Weights of a small GPT-style language model, trained from scratch on English Wikipedia.
Size: 13 layers, width 512.
MLP neurons of a small language model. Each row is named by its layer, matrix (up: input weights; down: output weights) and neuron, and shows model dimensions 208-399. Each number is 128 + 24 x the weight over its row's rms, rounded and kept within 0 to 255. Numbers have three digits each.
After each neuron's rows, "fires in" lists the words (lower case) most often at its 100 highest values on Wikipedia text that the model never trained on.

L8.up2220:166138126155089128108081157128097099112112124161108130164126135114143137149092145094103094118088135132136140160135112165125094146141114122110143128125151146095119098105133128105143139154135132122123107173149128115117131122137070168126142098117100125134110160152146146135134100118146101142111176121134148109130134146138153172132122091108093149128147121121123149104134129162108125127106133131146135135101068146100085153142129178127158132143106145113115086158129163116108143110104147111159110098123161106133089128138134144173111139115088213115135150133132114134097131164154146099
L8.down2220:091105130102134141173150097084142122091102134116149099107130130151103128149104086142161158152138119119128164109112117139144195103140153116111071125113129127131160118143142132131184160102134116139141188093140124164116106148127161143155128146152176158124139126113149144096148144092129106101122104117140136126115127093146147059126154082153118139096081135169102105131141129114162114133129151083125139131117145165112136119126142145107151123140158129129137140101146141161133152155117095149086113117121128190099108108126107137128107147128151084100138126129109186149121147140088114168
fires in: "of", "the", "for", "between", "in"

L8.up3477:146143110153100098089090152161101148145125116133113132149147113120143128142117167108124137097112130080168136112171105123126183131166130114143115179118142111168146137124126168134115148109128162137087144119109135135164119138129122185086139144141108129106087155153114101127153128088102118093148131125141086128107107100145122112128118122158129145170122139126116126109108137112154121146166164114144168124113139113129154100096164143101139137133141098119114106125139136140163119155129155098112152098073117122129143110176149096175108149165097142124140082145130142137141125155121129114
L8.down3477:141076150116121174122082112111149124142128121160137132115107112105094093127170106165160121118149151127183086105109148128108109121109109152113131081146098143149108139167161078101139150143152132168169109131116114103124119109111158099135168128109134086102131125099115112134115148113173111140176147123149124152106157171123123107148098149088097098142129139132133130107129113118146106126130116140152116156127132139126096108155103128134116114131128171127115087115131113125109126125136142120117154160072122134133131091115117080119130179159139110150093144139151155104108126102131106136
fires in: "but", "and", "though", "although", "whose", "the"

L8.up132:132144127143181148123148138075142114084131111162150115086110123103096145108135144099167120117127110100117150125116122150144112120128119173131139117118142178135103111132155119112095168082117118108114090101124102141145102106132130162145184124151137097105105138127128148154120163126127177100073146151169112111143158168134134085145094125111168127082165157132112147160167119090157157111153127113115139112133181171131166142116133126137085135176092124125115120109178126126120105121130068097159159105118108132080138149155151162117142119143161097126165146142106087136080126111121095141
L8.down132:159100112139147141146120161116173144106154125114131155119148128122140150142137103104171106108114130091133103089152154082145142085119161125150146120129114111131160144155142165138160125146160154135131144116097133162172149112145159133132139151144147124113134139184107144096133133158155101164121108153139116175144096123099119113135123114124073099108134151181116140137131140143110125160120139114137092092107099147163174145183114122134117117106102119077120145113147126154113113107132158104116085111118120114181108085121087081128111144129137142141121158140123123140144127111128125095
fires in: "the", "new", "this", "that", "same"

L8.up3784:154091154174149129175152118156135089110097103128143099147143114141117145100088106115160149130143154075126128104098102162118150154127100159139148113134104099120183145101162115104108160144150117131122088131121123123041126092110173148121113105121113132161134097105156107094169098097084115123123147108093141168163078146150101152144178100088073105127167171112158105147113170129136169166133101168176107082159112159156111171160138149161090099118115158121142095145138096166105157146129139121160086102111117183120131127127165088140157153096093113156143114110118101094115132126104115121
L8.down3784:135132139138133126139158130132119145139110147098153080138094124132172142125177105172132135172170096149169097101153137152126155096165144145147129123098159127100111151139134121140145110130114133108119097110121111158158175170154102136127125136099093125131099171114082105089129139092175127115089123144100133146149151105133152126161167168126113133135124141125141140111142130114113129169139127103118164127080077132147084092092102091073155122103136111102173124136133126114174086115115118111125104149095132109146143145136097151143110097121112169118129107165101166086109168081136132119
fires in: "they", "she", "their", "her", "he"

L8.up2062:122102125146159125102144136115130089164149127078136127148116104102109137097162125120109102122138157114179120092094130126116160116110127130122113174127133128171142115162077142133117099162138164133140184164094148125101143091121108117152097117149129151156138132142143109114136149068135124083141089101117148113123131124177155097148114141130140125130164105143159118143168123145096167122084105092148106100126139157095102137135160163142126115086085098154111134145182124141095163109108134138104096115130147136146158106139114101104124127125182155100134144142145148106101144153122120127
L8.down2062:138151121151124093110130095105120136157157158132119123098126103125113151118121148152118128147139082137105121132127161088121077157110112110157155181090130140172154134134139115144102165092125119095148139125110136089128129106148108144120158170117121101133124059144080139154084164131135110127134136118122126143156129150147121076141110129144143135120111142103128113115157127126098133134120150122170140125098160116139169124112113139122136119106106124098110096132121130093084159103121102143151078118109118130144133126116132130068150128088127108118143138109168181140150150145098045135
fires in: "by", "after", "to", "on", "bbc", "following"

L8.up3302:108112146096109119155125125130165147097099136139120082122086142129152156124119114101095067076159138180104142098102139149161138150102141149155118172119137128154090177133100121093122106129153098138131131130107161115097150107149117116154177133121114174157132130181129089123147120128129104123126106116109103078155105141153122133128170125122174107090119144101140140122135140116151101129115128140146157100125119126123123135089123099175102122140210094113128116154113142127138160134128117128166125157091113122150145132132147112068104118134117120102158167147120110151118135108143112110
L8.down3302:145106144111182134118140132123133151100133128127128090148115123109154127154164151076137158154090088049102152129126094082144117142107128148122170124128094123140113131140141148135131121100152148137153150151144116155119116140126122135152082158147098119117144119131142131102135158153148121158115165158129131126114129127145068104127117068169130175130123130130169130123122094120098125127104180113157133157104112123140112132073141198119141158150165108137143110110123113116090173103130155158105106127129094115102113144132115144150144130122106135124083130133122147131213119137138120083
fires in: "of", "and", "to"

L8.up2030:146130132147168132107149146115125101101132119134174099120151161116137134122125115132117177106079142135133131145116119120133096171140144118142138121119118123136119146131133146126140145081148109123148130087112084123105141116114095167128132092131111141139122118161109121095121144145094078110129088110147141112150148085128096136119064097120132103130110133102082088142133153137144087137155096103142108142098107171138141140127129114132112093099140174159093111112127156164124124116138124121119164125120131134106141154101151108144168115152157124100115129066166111112086124150100168071
L8.down2030:085106140136111144099124117117148103107115132127139098102146091155127158136135099133157120070132144109132125134110127114121086122114105125104116099144114118100113124147118127114128109131136137123140130117132117128119120145137123172103099119128140152133089149140135148081131093077123135152135128131136128121117120139120130124072126119083141105102165068139128141118138111139096138098138099164176161144100130167131150088136123151126150106122142065143125105143144145127110099142086123114123145132142143132142096121096139112137156149168140161162127124113141118130107118154096136062
fires in: "the", "she", "her"

L8.up2051:146096100108074118087164083093091096149155187101117212108115151135130089110122110106186132111117099117122130163164161081122110160103099156127138160181092143146102101127068108125177116116148103084116095107139117159124093154082124107110145135147130102083138136114125115160111176132163134149088150108125105138151136140130119134136115166138148149177144161109084150103107121127097134169133127148148158134111128141127157106165180103115122113137117119125146124097206130130158099100122127132114121187146147161092131104147135093131109100165182085122150109152127085145138123048108101136
L8.down2051:147127180153101121104102173111135117120139192098179118150144105113104163077119135135160085157098144087150111125141105137119109122146120134095133115095130161121141139121111134127112102146115109114130104109121108091108163147178089133117140134157094127122111099118135119134155133139140137122134097139146171149165148142150167146103085126132114103144134123135091094101171163133166106109129130146125145120144105119118150078095136084139156094109151139144138165160098135145115076160127131094123135100035126120171116114138143130128121108181174162140118071134130157101118134131133102148
fires in: "a", "or", "to", "and"

L8.up1091:152135132137143167136123127092133130118116107110128154163101144136128149096160097114109136102151102107150165101112161142140191215121109156133146121170106130094159113185131130153083159097121146087130159136111115130108141150081159082183112098159125117143145114116193144167185096118133121110104093165203120113098145119139134098109071138103116127139139084135112106123148119165121115144099121106118119117117143137124150110147204083146111130101165090126127177136124144108167112137095117151133109170165077103159117096103141107138133132138119103119107127144151164119086133114111146140
L8.down1091:112132112116155124123160092125154109124134137113139158139127171159112124130146098100130099135156145173132085135137127104117105081087133106037105139167136102129120115116141124098141165115111113103189148167139119108132149151123162128115139131131075127119144084145089114098149141080132142119152163142157163143141133160115071171150126111133154141130124166134150116139149109120140113160124126111169097120090110162102096151158121117094102159150140119114145125159124158139124149142150166139113083139125141188124152154081090135142064167105118131099119146103093145154143096116190124121
fires in: "not", "did", "rather", "august", "to"